config.toml
d_mlp = 448
activation = "swiglu"
parallel_block = false
decay_shape = "linear"
train_tokens = 236400000
MLP neurons of a small language model. Each row is named by its layer, matrix (gate and up: input weights) and neuron, and shows model dimensions 32-223. Each number is 500 + 40 x the weight over its row's rms, rounded and kept within 0 to 999. Numbers have three digits each. A neuron's up and down rows have the sign that makes its largest values positive.
After each neuron's rows, "fires on" lists the tokens most often at its 100 highest values on Wikipedia text that the model never trained on. A number after a token or word is its count.

L6.gate430:512542541442510520512486540496470382534579463494526562533458543546512534451459567543432471561514448492480467504458473482448477524537483510529516477548493467437516505469439560622462409480458391493514486462519498574482493417460510563488422520485417416530507474517495454481552508508475392491484484533495495501431523467467530555487439476490450449474509443505515464523449461568528475434488496553477569491525564429496457401460508518530468488532494509447485469430499492556488559525488508600537516509474521505485540532531496498475541509550537473449478485456511492527468514469478506545
L6.up430:513444487508458444490482659503514474444505513484466533535468537576433500455491489500535511481528485518451515500469479465463460521526514467545467588579553554506468495510479495497479526441521474434549444493479469408546525473584501552453502533519428497533511497441497493498548547438508510506441466531441494457430463451532530492506491468518459433554474549446443508499504451454551447440505489503496515493435543522511471453513525494526559515448475501441476555472547544501484555478456491492434507537512541423532445478506480441502429508503514528557599437458532505509519502562456481486
fires on: " g" 50, " " 26, " t" 5, " att" 4, " al" 4

L3.gate193:481513500507490495531541549474538496516456488415513423445466515506475493478451467525460461510444469434466485463498522518519489455588481552536550541487531430485494443509487455464515598514489440523351433497553492486540563483586489436527488517467455437578504450460522505564525513518501469498514468492601535435448442441472460560518570488488510556499470503527544450519479486486532518522497489466519435517514533427518489519513532546514495465464499522553470491511482390445546508503449465549498467443514585541558532526504474483533522526573498501554542524401494526520526484489516549458
L3.up193:512502529466495468465546511594511492503517525465556481576501489456501511485492490476548517556509501438414511480489534476447470479427439524455496439407501572503469511517587488573523508477427520474439449545516473421406514495474484535426440476489530549510405444440473442506514548471505558505552439527559540427454465477576444542473546526450468536493458562491473510477513555452459520503543512476545488524558419492554449502429515468444460522480538492519458471503497519502513528480477451419565420440558532501510458471497525570502520516532488493428435464508469519509438551590416551505
fires on: "h" 13, "ip" 13, "ak" 12, "uk" 8, "y" 7, "ish" 5

L6.gate168:434541536482556446497560469495496519542501539541492534449583541465546450485507459525504487442513521486513542518574516470523477515529541511558570495505528520462527438553397482456505521428569519531464501502452465510516451572478454486502553483550475440530500488464538482469487542498525507526581553500521518601524483525526488529514497580499539450457566548537517505547562582476451513483509416495569463512507497538494538451498458515503518480470455457420505429564477474481455504530536528515509510510498499540562518515495506490473530538514504640478491484456524594517469475438468538444
L6.up168:475538547420548470452505478438444478464520503526493556549491535528470523549494485517466528463462546473456527521499572525504552508529504466498484559539597503523470595534518513470434532513477559480515491448498547528516468500540554505498471544479510518526486553486473421551496463468478485400474527477525431516505453499489509505423546557549477471492516542499467545461471462506464489429523468526460433508540437599538569490470484574478509553515538444505428426490463449534463444435517524518483465565488539477485478518454478545542469523564487530443540562518527486493511564484522470482
fires on: " \"" 27, " P" 13, " |" 7, " Je" 5, " G" 4, " Al" 4

L3.gate225:487508537442552551522499498528577507488471452542546501551512461492538507519502513545456566494484475514493557453478449509495446509482476515549580555555557563531545472494540480494536486563499485510495538525507461567526503607518500467468480474478508526522507524511501449476413492495417539566471552576448464541447513525515484481466538491503481501396478455564442441536505521455427434587520461524590491517503566542502521486572453570583485477572450493536497485444522424486458543481500433546488490513491523514490553508506511513461514521483520472584464482426497568493537500484464532566
L3.up225:511484544466574464523474410519556442487499519413466504551479541451536592454558499515533456523511527563436504486449437543489466508526463577514518521561582525524519505455580452460463523526514483441418467518501474544509424473505556515537491500547504562543568481534486496477505451487512480490490546524490478495504483582567495490463476475566516498472509487519469548489500469554421518462478516537449496629559549459516467457512512479504465508482488437499434528501504559437518506586551491485458455523538472549545386518531529469445492487509462441539486480551588519497531470516524540532
fires on: " P" 13, " C" 11, " F" 11, " Ar" 8, " G" 8, " War" 7

L6.gate102:398479459557458569475466509496501525589543428488473500467439526533446514510484494514489565566512434459553428531409545455514463510497491503447464488556454551538508575477460387492518500411537479593488527492491514458441465545488464564560438514410411506551488517501498492527464483511512562505582491565544461500453458424505479547528559469529480524510507540512422543499508474517492472531478474507521509461481473561423533491479460455532513548461512533450472564470503502468458448483531526571487505507471484451468520507485485469526536505505505446553491504454470504464499541563515490550
L6.up102:497517553539482533548508541494477515509474429552447570576535468529511458503437445414466458417451504521501485480377539486549500527460518487458414472572507514553509471497497398537471530518552492485531530454440461505480475481551523442484452493486505504447479447487499550528526503542456481458551609472521449523519518566537558490511522530513563446445544630522506491506532453543532491463496537531492506407465534500435498499500549473436483474405467496505472496532485474489498515506553457504539438520576447455531506524481451536520470486520496573493468456468488467505524543470520473542
fires on: "om" 30, "–" 21, " com" 14, "it" 10, "d" 7, "m" 4

L6.gate277:492512454420469509501454469478539547507465467574450490524470470490466498476513464451453438462484541525546508457491547481486511417515475480528468468496528559516500489530532492469512570489530471530495440450481495527458531492465501424549473464554587421475530565516489523548576557457510539432555474485481537551444480548466513537444481505456627469482547475464555540478480441447482512497624552470484424579489490566454433502499543471474543498551533524553532469462533554539518524488546472451511510485451522517519477465493560522498510567469517463454574476504513509496552465524517442488
L6.up277:569503535510485517460499554473556498500548563489530513479529531533530600509483482537487551468452549512452558535468464531454523538502438477387523528480505497424495499486496420544401491511570555511491452519493481474475475460528499499432477432483562511435487482542536417526483607535556522464474478551523501531468518468472525539507530475536506495454531557507502457473432528554562534471511546562488470555461577593498581533438473472485499483529456474474498499521577528465500493518515514594536587443519542516514513543495540509475504501561609473535493533445570495457482434571477485545
fires on: " H" 37, " p" 21, " disc" 12, " P" 12

L6.gate420:464490455459466499492547563432446530471504469487516478496482531533563488528553505530458546512444449419471526481513510524450528568527534508490511475454472453453412479569438501460510475540482530471532456503490502458427452434519499516543438534488512543515533554486528558535522476482491444498518473504520465499500534520555522496477515490508462527587440571549509501518517516543485502464501523604501503448457514459561504473566484516555523543450527439518561483471469485492508440466539412469489437555515553496585481506506465627477549528454534561501523545534505442498588475480501490550
L6.up420:523480523525556542533524489495494534436503437492509534494504507494472451461452489492455507516494453477500482485529573516418584501510493494439577474437585468514484539493507481442524502476468545525540512427419466485530504574521520496499542492470455575469423519466561483498511468460524558523513428561552473479517514496513529524487543515546491475536508527471518510494471477511534567475443468521499524564485452477534527409502512527511565435545487522444543562522552508414557468519509461485448496481550470496571479538553478450561487603528526487492402529515530469518595488499503482466
fires on: "." 34, " com" 20, " series" 6

L6.gate411:501456529509476542548480488536462440487514516436535471535540488602484484489510485534504529437523495437464520417447449583493495561497484511451552442518544517437442447536522501524542456587500500496486556459524458524492517483465474501551573497522426497543502531511505491526546460542456517523538483500569498610484491512572481527528374445447541464530432481495559509506513423514504458506503521457491417586543470493515518530463536532509478538416494476531553483460501508514507463465512523540497538427517429478542483530546426496434471498543471499539514417507482500451521585603535505467
L6.up411:550566480488551548531479448513510496456538465498569599543554590562569498562542505529613513485472530496556507505513482537524498481459489543501502507488458542490460489432413432531571446560474512455486524498524500516481515505522448497492473500561499437531466498520500513396527559526449448515503428452493470514483526475477509500501472495571500516576479546436496490476443485450551470478435503564523427547479489516471483523417513573397496475477495494494549484458446468533499529503497472520562521507501469407466481470540511527481568474521503560499429555469553470570480559497478530504
fires on: " Sh" 49, " Ind" 15, "h" 14, "ash" 6

L3.gate321:466517506463489417470555501483458498492490505554441467498521555483479521572471469485520540529501502450481515475420533524467510494528539494503477419411532473502496469518512434450493441455478526564512543475493463413523458516528492473535567502576559519518501524425502480493543534503487521518470489520508434538452398494540499509451545524575530460477525538501527510540483458588500572478476542497521528463501406538483488446557555543532505490458485551532464455473460490422452487535434376495471466535530530460459501486529506531542508553485477466473424595494465460462521566510545579523
L3.up321:521555537484546540459526518463547486473529534607573575388512431504481516456432426567521451476506446491503466473466500504406538441509450475468505487471470508583541498483498490467482435496457497463469484464535517508459515499464491615529456459513531507522487485527485482526553430435564523444538424509459369482589463533454507450499413516505514481499523490589506466554450522510483532459495544431483470543491497466527441514552502534511507474536477545456486481550488548475487476462484430549517514481521503543550514502523458542492432507492443463507465491534595469486531442514462480550
fires on: " |" 59, "." 11, "ut" 7, "al" 5, "ter" 4

L3.gate89:544472431463525536464520474493482486510603478525526496554488609474509541449532566464534460505506599559517528524445531510549525507474489524514493435432531535530482463527560484483518470534472446503461522471486517475503475580545450529535553532466440550512469517510419516506558450536478541587509521495526523483571473521497499433489541454479527467514463488603457461444533520468482501536413484549500498447523519529539539447517485461528501513493476476514528500485449534555540446472493445466546478562514521457495544555480414567534440438472550523534487486557466572495570607446454502530
L3.up89:503522491541560472489543485478487492455561466492557451503606590517459544467503475438500556486474484540545505582487543564501503476534536518469469508432500537465529434531506454542426415501466503440477542511552549514527510531569500451528477485566435488418502462424531488507521518478476503520510499466493488499492473556515522471460495503505566519491515428468485516477502497418477520452430472481481512498547512520615481553526503505536521508412409530552519511504476502441471518542521461472511448441542514466476523448444494523538523511459543482431520487441481480520508543627467489545
fires on: " Ed" 19, "te" 18, "d" 14, "ud" 11, " sub" 11, "ub" 8

L3.gate49:584485536550543540476524532538485533485465507548483534467566519516482476524521510436504492530460535536499556511511505452566545499518516511520456483547519525473517489501528431507477533501522508540480494588487444529497425471489539572479491446643508566497538551508549502544579523490495488494507509527483534569520483468451536513536604546491580546472555563445535538549542424509435498526475483498527561514466462534475508524522465496519512511486470471506528487495547416570540589482503467518479566517450536499532560439488482493456547489431521563474447525445526498584487432468558432458
L3.up49:526501542504484473541469489514468502480495467475487478518519446572517523510519519509532529475507559523536570488499470501613498487500544553500492508505495454516518517501532471525502599515533511464451460520510476499475441512505558496486516454566495512542555538518544508495452493436491503525523587475502507671478467497425501456497530512487477491401529530481553491538505463567514544462476481452508498530482499507472508478541519432474503424545494582530490555475470479505510563445441454553559488463432481474518495496411514546476511457453464611493493492557575509460527522508470567477
fires on: " un" 49, " \"" 34, "un" 6

L6.gate161:480454459461519502492550497440479504457497506488562588505443476521456483529483535483435558546518552400519499513492470506528505498503527509473549518476570466443576555471449509525555525508504476497468508529579499487433574537533562467514542458473442518571549532463452445514485441546465510543518552480474432543479546438590504500499547382521550476489496482466462461530472527473545499474469564472473538513539506477522464486517479456543412416478414487460501464442521558534512540522502501531534540497524490501507566476524471432458429421466513439538442524431493458516450464475561536471
L6.up161:499452489474460437460502572516512464461527523523453478566544472527604481477479556480581474472434584535525589554479516429478456559494566487489441463541504478454448502491541518484571490457497472549520502588468496464505535510468526505513555520456475502439524562458493464592494543504449552522422499529486478518425528508536528570499508518436510473469503471450558497601479485493536580528466497488483499465455450526428554471514478499500444447504519467494507478496472478471535474570487531537454588481471534555472433493421468499498493524597529499525516443489499566454498486452458420490
fires on: " o" 33, " O" 15, "n" 11, " E" 7, " N" 4

L6.gate145:510513399496574447495537491526495473488432502452491489456549489502435501476470554503439511546504476493418520504462474629495538527517521526542490437466505524431430504490568502493468523479472475575574397512458514489450515533468512475446443474536529547425502515523495505535456543474575528483485424506471471487401404468408535510435527439526527509434496503511488488539507468533545489411493497552526455511519460480450491500493457478454512512532520581401560517462487549538523530482511491495545474528453516430453593548513507508467519432500491500471463563510527477497505477468479455519
L6.up145:462530424517571452482488503512582428550542537484426591436491540516469562461568512534489570510391479549464499481528494488504506588545483457530452475494495529477456467497534519593510504539435540454468500556448505578447445579540481479497496488551421512558517460470471501523444505514519483534501421533535549544454433446452493488513492508506550510514531520494551495448465527566536547462447425516568530490507471444459493586499446483498484500573466560493491516499503452591473503431491493528488513507449507464453506492512458495491471470503538594482453515484532517496578489482566480417
fires on: " un" 56, " Un" 27, "n" 4, "un" 4, "ra" 4

L3.gate344:484444522520507434513510544469599472588506450454473459536498449494453467489483578476517482570466574538488525535509485491506471464537469502459489504450492583489511517487469475484502448478486516513489506461458569549568470581468543496553449488478504577570442484508542587564538514521567499490549518495448502492471522479452506502501522454538494499498533497500524484561515590456560567486522488502507502431576487533534487446499460510518458559571486487548559469472450548490438528501577491522507484545542572574521451435472543431494566458499488526487485442509511576480541485508558502548
L3.up344:403518455502431493470449503509548569558478490509433462411513471497502490490456543498484482548523457534503428558479460470535532509471520508476501501545465534501443452541485510569480503493515510450441475544465522505512462505518526470491474448527567573412482495531545508500490561452533519555520448464505469439483421473490495431494515543476529503526479415542427505464428517485529503497529594531524479404496492513501519437538486518524466474545555588482522503519411504557489464502476527495550504455527511502514506433483491464480493525530468478447531538454514520452483518491472544543
fires on: " dec" 30, "ed" 23, "gr" 10, "cc" 9, "ec" 9, "cept" 7

L6.gate331:508538498417522524458499493433468510523488538445551538521439466376437531454489476553459487480480525435563511568494586523525486511496440521492468540503499573496538473452479498433488531501542480557485519528487399478565525562475512427529496500462476437527563511538503482445513503407508501532486473479454506553449482455476491552499440581517532560460442512507507491521447527511491513473565484463497519519560524549470507481524560438522556509546448442534439465463470482525538457500548489464499420560481471458474492427475512466485596464471508435519489490504593497505492533455429506521
L6.up331:491484473498572504506472456499512480474515515475508481487470531472452528490457525526424506499542533501553485440567437543519444543536544555466529552519494523494515471470477557448512465467525534506473497511495472506515515596565506473428467548498538507424581541493472434499563435548543579496474502470448507522397478574602486538472519451499547462484465476549451490508510447537498491521509430527545469482508439493455538470517523418541510503512532465525413508489449538481528536534501469567524537542528503559461456492489563443633495488512551457460516429519564452528494492535485427476
fires on: " C" 93, " c" 7

L6.gate391:497535521474468490484464524486557559538476486509426523470529572526419520459491523488495536487432504527414527438518542434516579573501535459551440489483571516495524512478442533499470535517547519539542475492531457586530574555601539436470481529603514473511566525477505459484542480555502504538536458552523477510479566504546494564541483537531533478493528501557490471542492516502422447484523614519515430532513538528539453501551473514570474516467474448550612523479519484478470463526552515506444460546467475497530483526503484396558487518514527527531465454517401489482504547456553450508
L6.up391:586492542492506547470433569458523512518536557452504564546506555530550537490503529482538501568521435511526499473447518516417443528451463535494537474480540562496503533460481486459425588473565495510495501536481494493508496512527468438411460446571516621486445549424471448504522517491561487529576535491451429520484516508501465476447547503514429495524518454485471440505436497435508458513524528491505439457530530540460464518527514467493524452494447435400580514514473515478446438520476444504467498536445525496487489536457523462449531488441549546485493467461493514541506472416527528512
fires on: "iz" 19, " res" 17, "iv" 10, " for" 7

L6.gate447:487429469610459580432560437426507536573510466517523489501505467514497510553572541517487477481439458520515498437510479530527601440527520531500479510443563505535425481542469459513436518459491476507528451520515453554524538489534507472500459463514470436551455549483511519452493512424533457496486556538495526468470525451514537562526501527474531479555460547522501543459555506537484493445501502455553500477536452498520446463547536444472480503495492551440587535440464478523526481578619526481548457487531442461503460551459581545456507432464535517582495506456485505559541525500450449508
L6.up447:570539579471573497481560450455468531488516508547477548559492468531495524501580492441444552483461476439516453545476499522486499502420538556456558453541550435472467520401535490511548530496482499413438496457475496475467504538433521501509519486516473495495529496552517519526497435458462469459482544520410467492590479436509529497442568454509455544548465458524490488561573382471493505494472500541486486489525500451498522541475447474514557456532514496495424450492562502504562486485463555446487508489442525460560515549440470546560401545481476506497514496572460478534515497531507498573
fires on: "te" 19, "im" 10, "ar" 9, " s" 8, "av" 5, "van" 5

L3.gate151:507476444477518442460492445470611525583516479508544486528536516600507583590590530489451494563577455476564454461426487497493509502446483527515544514538534470518488512513580476453562439574556539476458525468463447537448493528499491479510528478549485509484449495525463500451463489507438528498496538501522491500521500511533555446489508469535502508528527450545512512514526552495460512523519467485476489476461446511538513523534466428561480474538497413559527488463453524488514469541485534505553547498482457500466414519555522449485513547560498595516487575577515427522473518559454531466
L3.up151:446506523405489475488475523411462514461486522494459523515532491592493494538519526501532477448488491440531534584479553460552551480564472489534534503577449424497512550533443531510464523507490484469550426501519559544518470463506467496481559469448489567456509574443468451586528446429478568524500537537480442428482444533497463566506493594480499441497564500465480511522463493519554437472485510515494542501489575497450495593521564479532462479508511428451514445533481462473529516537446524434475501444552543521558444455523524470582471531475507475464516495521540481545508482495483478500
fires on: "ph" 25, "p" 16, "ath" 10, "th" 9, "amed" 8, "ear" 7

L6.gate432:463465511458538520452511436508561460497553440539459534503519475482494460539562438488517466411537519444472532551520453481587568512461477498503457523554462454528486576488468432481469552503534491542486487481509491475517448506462495502441494482505556437549391496453557519480500474484471436476531544544491519502585426510458479462541418507563494482587454517436516503458488486494530536537543519530477513525474562521439531508520442465614514515474429516543459466484490453509482513462496529526475573452513548475576569535474458492518431497469469506496510492563518474420488520408504440512
L6.up432:479491601537487509508522578467544551486486396464501560500456523556461498559543488489485437516549567505578449497477532493459606507445535484461492542524470539468563553478559508511535517522495483489477551462486500509470491543525538524549523498426443492502520546517515547470535496517436519539527537418484464502493494473536496467519437448513516463445511487468464490490514521481517515544527468516563541542554495531507490435499534474499492439578529507585518511495544555518503472583536544519480479366550520559528502528512517489511454495415542523512529492452525502437505572594553491445
fires on: " p" 27, "m" 10, " ab" 8, " app" 7, "umb" 6, "igh" 5

L6.gate246:521447467497512519550488499464498568525513489499538492595424466473525547538558524475468523490529515479461486545497518528564577523537436463521546467547493564542531518552593532514508560503514513457499344509482560445521453493493549524487472529542512532516485513560487574476542546540489533434445480497519443547513533487528486480398474467502595458476495517450474434473513520548492513492517472475480459503464563483503500554503436531524470545584534462487516522506424506495402534530513515566464476524463521452466521568515457565480456510564515513525446505460488595498506553538467575538
L6.up246:562513503470573493502537568490444534480522508548520529557514491530436489545548489532491459473496471539495523507501476550526658421514503466503463454466550488462496561537588482511479487533528479527506442506458507493400499563501463573490533500487548557467462484558465498498515488468473537504491473487556505558492506518550485520475409512521525541514429527486545483520502525520554515500473411495559496496549513468493504471447425603490528527485492542508537547532485462537528480608500459534518499522536545426467516503504462471512454492461500461477472484474479496511632412551457498492
fires on: " sub" 34, "ub" 22, "ob" 7, " f" 6, "and" 4

L3.gate24:524523453461480483498501490502483434471547499556496504525490546493538516524488478511416508528462483505562517484460547488548522521561452413484429530580556518442453508551503502471535499516512522485540522507475536454490528488472496445442510486476472628524569430554540500489539558508457541507494546481420398483471514469552430486451488545506573501495457505528513516504468546459466470503466431528457556416529496514498587558503440584550403573466470394541467526520537535510533528518545527469469460511461469449479478478425515572568468523468452463473541502521454515420467494416437438507
L3.up24:543468476495500489541439541527538408467534459469535480472464527469493527474418496515463486523544439484516441535541520528508531578502457496576500538480543510520534581526473549471572493525540469477462462464486470482580444402473597566472448491546469522483551503509525484566519551445509461503503536502486570471436493567517495534515548555479513483487504488503518541566475481483504427480492517516530559533608532439459502541491515493503513469516468478523441462506618476520512509528560585499463543465495546522433482469448470517494486416563568486590519523501530544521520440498442474508
fires on: " K" 17, " H" 15, " C" 11, " M" 7, " P" 5, " L" 5

L6.gate116:507491480510606484551505478497517483399538521488511556483488480482497423493572540427463481576513524491491475504469483564435474496468530517492483541509445557496557501443597480460519512528480448498429456442417361497411460467530488487447492487507461497586543487511503511453528471569475464581541494471483508545506528458523489449484494550547589552512581526460528513551479541431485449522470513474510491508527510474429569482487453529519498482435516483503533478502593411580498466506527437548524493506458506530461513505512468499518512474438505508510495520497454513499516478458590494463
L6.up116:520468452480564503426516474496545519488489484451565508501562471531445455466459522547513545512493545490443601553459537502466444517534541514449505526528494452524438497502560505507542550521458475442492427399514452486486526453441533625469457520567560493478474561484511472485532506452491551486567533506568561490550553535486444513512458532554522473511540462475525462503445494490521532526545479563473479516464524487494503470521556523581640497523538493508481486511471465504523535465503423544575520521488526547522592537547581495461490476445458493497493473495553462444483452451535489480
fires on: " \"" 56, " '" 12, "\n" 6, "." 6, "\"" 5, ":" 4

L6.gate346:583484399537475484536430518501493562494496518570546533523520495530465538550523593516441518467539529494519493434541439482490469448537498510491460501420494505480482490439462455449484529448502523482485491503565527519477516547493484512528468514517557497578519483486467489541497543465500573539474529491496504464416498526484525484474516491475513451465422468458562540593559483572470435527523483431502470501507469595493466560586464531455509517565502493477478564474471502527485583584433513439534529542480454519440551499467426453508515421497571497531514498508589534492493451459453461492
L6.up346:572580553505485513505512491495473499486516452439527466572479463535472520483484479522472440521481503498507461502546517440474510486533508498423482454489574518482478521460528464515529469474473535488481562533460473462530494517455502423509506464474560483495550587563476540567522452519464512425472510454531576499504516436555427511541567476510537554457543556478484515582428478522474485493540523477470520566520543463424504475520405479481507518470556489451462500490505514479588544410628465523494511484460515559454487528494534460530442451525477479444537530473547444533496466527460466557
fires on: " c" 71, "c" 25

L3.gate118:543439450481470572541450477487449501545510488514526506407391507485510485580469468473553477457475437568469524543498476526510537450460447575493530526486473549478468528511450513517561553522528479442482514483493510561492509499556475489512469479399551534512488518529528484523436541518452533434551546508512451551393540524459478469444531420527543531490589546496516416570480506515495523532505508517515439467486535433473515512501518527531513478560488504476532515478498456503593555567535439405543518511531542421541527573518518529522460509485476526501530543549462495450509467544554536454
L3.up118:496563498499473503532480523416507399536461540479539497515494399459603478530451438590490484465516432525493484408496501371454545528472513446544488472483471490541516518554467489492426574547495484474519510463524475522445564494496527431447524510481546532535486451531503508491496510523470511501551510491500500503451466503497514523449457509517498408484465536480493499512480468505435467467520555510544479427546525444482502430518544509463457555475501459472478425479542468456569457510493480546475496434517527503547575500503562446481459521516512587557566498454511479510446430486513489503
fires on: "im" 17, "m" 16, "om" 15, " Loc" 12, " Comm" 11, "ublic" 5

L6.gate290:500521460505410554461492473465508486475527438512529429499485440471482493458429457433481496553566487527455531525508536497457525496522493586490560543457468465534522459453478499524434542484519512479515570452560526502456556536539454497498470529515506446507491531530464478524493492513548510481532530487487526481454450515555466570545525481625472535488477521484406530486441473448534418480534483467421426465513504548448550481488523447494551548530521512546540488528408530444526454502517446483582546534514441493507493527514587549496521563456498558510569570500549531537525533536460542478
L6.up290:465438457482449562466563444503464463516509457419517499450452454484476542512471475474560456476528462526526486450498512448512613457459507549502470535492490483484542566485474526511534571520524534555455515495464449582543474536495476470524489536486545438587475507506450493481471525471529545540442518449431507502479481527488486459531547479469562536563515518532477493528523533491541485547510504495510462475557501502454499499454472506474492504491419476482465483432484573497565603608448476437564557518544511520458514571513486504568570521455444393411552581482492499536552489480497466470
fires on: " C" 18, " c" 11, " part" 9, " s" 8, " int" 7, " Part" 6

L3.gate345:551486516519479435456500467518555466470471502520486492521510512468503476531506553468462527552467498591508496549493497479490470556495486470447460486578454475506457486514464595513492560524506589519476521607568439482505506579502502497396543541524540493504494475435574434477544433463524511523491419503523500487531481546462445482492465445510537470528498459436426509463535507470421432563470525544449484533453450542546555518420467527457543554488581497562476483495476528563563558558515500426535559521557483461543511537501398530559476545505463450491479488499492479555488500544499547546
L3.up345:504579489475500499636502484465541487506512491451513446479502492513570483538507511516485530455462486514545541475511503468445529616524507476546541476523461468407472504572496513522464511478468583499423525502534502508471488451520533464526482569549516564481488437454492425474526526500554497498523464532505532474500504539460494463492416517409434477481509489531444514530465523496512493517488512476482464568540487512545532422458522483530436512412550433593475507502561500526496515508499488456521490478426498562487560504407437489554485514554535474456535433524488508565501512518466520394
fires on: "é" 29, "m" 12, "ort" 12, "en" 7, "ven" 7, "wo" 7

L6.gate258:545570402494461533520532465508463468482482464465540480501518418489549497492489493463537501514504485537509542511464454517475515502521558494497495470522504476521655446467491474557513486566518462514465543550550493528470472481557509440502546458514508442532501482502513501526497504513539472483477511552504492509637470562553501545491508531498459518476518525609564444478531500476523560493542584429498478520474490445530505528511504427503406540487517472469515473529460510555419470524533421476594491525400515510500562558468418471481534522507461530504501480572492544539464532546529468437
L6.up258:427496414444533501517450472549437473487477541434501414498519525544460482392509504455564490454530508487431440477518506509466508542454509508502451601549452463544502469463521572502495452508527474474432481506547511480479571465505520527544484495484505477498498569482441502520467504482485469457499519520537531535443512466441493470495518537428526565552445499494480481554499451569496504522559532469510450504520534521526511537505547547519479538497574499576504527459461576515520420561462532493528521467500445566444484508498527497464513529539569518337500514499432535567495492496525558561
fires on: "A" 19, "C" 10, "a" 7, "ham" 6, "as" 5, "T" 5

L3.gate411:501534484513506467525442465524497470525471477486506446519488470449467497486463480565486531473504551484456457583548476497531553469491471439401475506511584430568496446482525481583512514580526527536403489477510486532504544558488505479501487440484514511520480583480535451537448514460435512523548529457511515496504462456515526486397486413524578426546533486468467506529518483454521510502443469523495578624525519567480505452462543522545487484467533560444481470494398458571445501535481535472496535567501450491545535499479491501504507548507448581461565438603458473465514462482554481511
L3.up411:459494516456482473472420477506425518533389556553510539455547469546430617532484545473477506469473491577464489558448446570426556509526470572523533525452492529434558508521447512446514461518517432466536419444529482508497486513517575480485499533512454449495558586492544492496497550490554497517539534538504532472492504512458514486484518509524526472438512568440524482528434491445493478514494531479514524450495479493477560510515486523439469512490517618422483458547481515550550450534497506527529474440464520454525529459468511504555511500441561514549528487494537423423496487483515462517
fires on: " al" 45, "very" 20, " \"" 16, " sim" 10

L6.gate60:486463531553428468509500467580501458560555551492493500383503436443502532565473477588486528538507486533467404489498460492589588463503441501509514427467574528525501447465521505522496541532426535474534536453432517520527532467451566488511488446502512486454502510465582491471539495496528541437498485459513470562520486566532456483539530477537477540540531580505531513475545464462480495499554502480499509516473563514550562488561548528481503405457434449457501538533502554470462459500564483448440473464572504509520505537517497552512447488486518465436509506499491449520441519484510486443
L6.up60:524534513518513555499457426497515542479489495580481457469441468505527487591533534508477471511498552408516503485515452443528652532581523509494485511529433531535516509394500461543426469539555525466521459461479451471513514520501505464479510450534559513499480503553531459546436552524509418457514443414572501511497460527439539539479491452486535555575412451552490502512507470511488498525534512518566524525452468457496579526533535560576510499530491512483513528442529521485494459492558504502465447519520450526506464515523428487491434460431462552527579490534497505459544434508519536569
fires on: "ar" 27, "ut" 15, "av" 8, "ic" 8, "in" 7

L3.gate438:537533474457539486535440427497530508539462443521471478524509488511481551521533487513461541456557539549502536572530532548423533432461471516534526476470527549482479477593510473529522443496536505453484467520460448505498538518515548517456507498518523400499449505502494501525463463545458521494516546398459530489510446470416570518552479389558531546549509490468531422567483555503597451479505453468516480512436534520487600496495516523498498526512442451509522501503480473446513523457501524575525497550568518480520511469456564438493548519476553530427507463528533442449442488414479527430
L3.up438:574582515427505462509483478551520527499457519471568540536488519477476404505483438589485538520528512509495490524504573533452518503501619564472456527500579510576475491556500523554551496482534519508439513514470457565485446582500511453503510468561461505464463506476466539592519551538455529548540488546466515476509483544507497532532491471557537560523429472485477470481545480481480502533468452488521493473535506480536530540415415528470495508442487451475554493482504540446526517538508528524430443482465551485486497411445490484469530509467462557533528532511488497444507491539453507518
fires on: " h" 17, " bel" 11, "ather" 10, "ich" 9, " wh" 9

L6.gate327:563512504514484492526475525461509520551502478608486581486448541551449545473543573504467498523491466504441451504540461466491487529559426465538499507501507530484498463513454451471523490475513486460483528499535476481510516436496447536430505470471420453579570475481572446467496496448469487513500511619511452553512525500550460482505605485479563460571508577412519516521492501423499562517583500494540486511450438534501499499496458555429398405498456475510497501527480461504446495463541461527503469567518533527506453535467537478481506532540469551539539490461481507520532486503507511466
L6.up327:518461460494504555545504536430498541502452487440525520473450489473496551573450561474501539480540464493514516488531469507480478485425426524455500510612511483536514508524533461548465469517426562510535431524459495557490455480524563485484495493444502576429545525477476485482516483514540504502438528497487550445459470445423535515491507435466455535434474529478469499541468487564468497509491537539457508506508489541503477496486466547476547531520460481520417521575515540503449525501483456527488451416507532477469488535449563587434474433552466476536539480488522501373498563542432495496
fires on: " e" 24, " ne" 11, " t" 10, " m" 10, "he" 6, " st" 5

L6.gate150:445529540455532462460520480465538510531475491502487554505503459525488515504541462490515521518472486511555504502546513505504513542600457472485538496487562510449566502523529477487544587550480522556517512474465478587569483505480563527464565503710477514560541529479517533512504539480487546569594486493559446568472526531541481500451537516522524443478550521467520496525420512535529468483490524464487491569449447566482500542534480506471501466496442521483428462540439572496557556533436502520510525521504544502476513534442515463489543464502544497417492432497467508438465524504560485454
L6.up150:501499540538493507495574509439510504519491541501527601442522471506463475572479456573517494417507519543484521479554563501534500557558519471494527470537523486505471504516401553464516526575493552505463434497498426475507452533482528506491424483550469535468525421515516477464416548553488477502509488464486486565568479502455490536501542547540554482495503536443492532560433477473498451440476427546482458492457484509589511543419452510493498496440482422427401467504453467536486466524459515536500579478512491485506469521488501485515589368463538496499567452511486479539528591521566538494
fires on: " \"" 96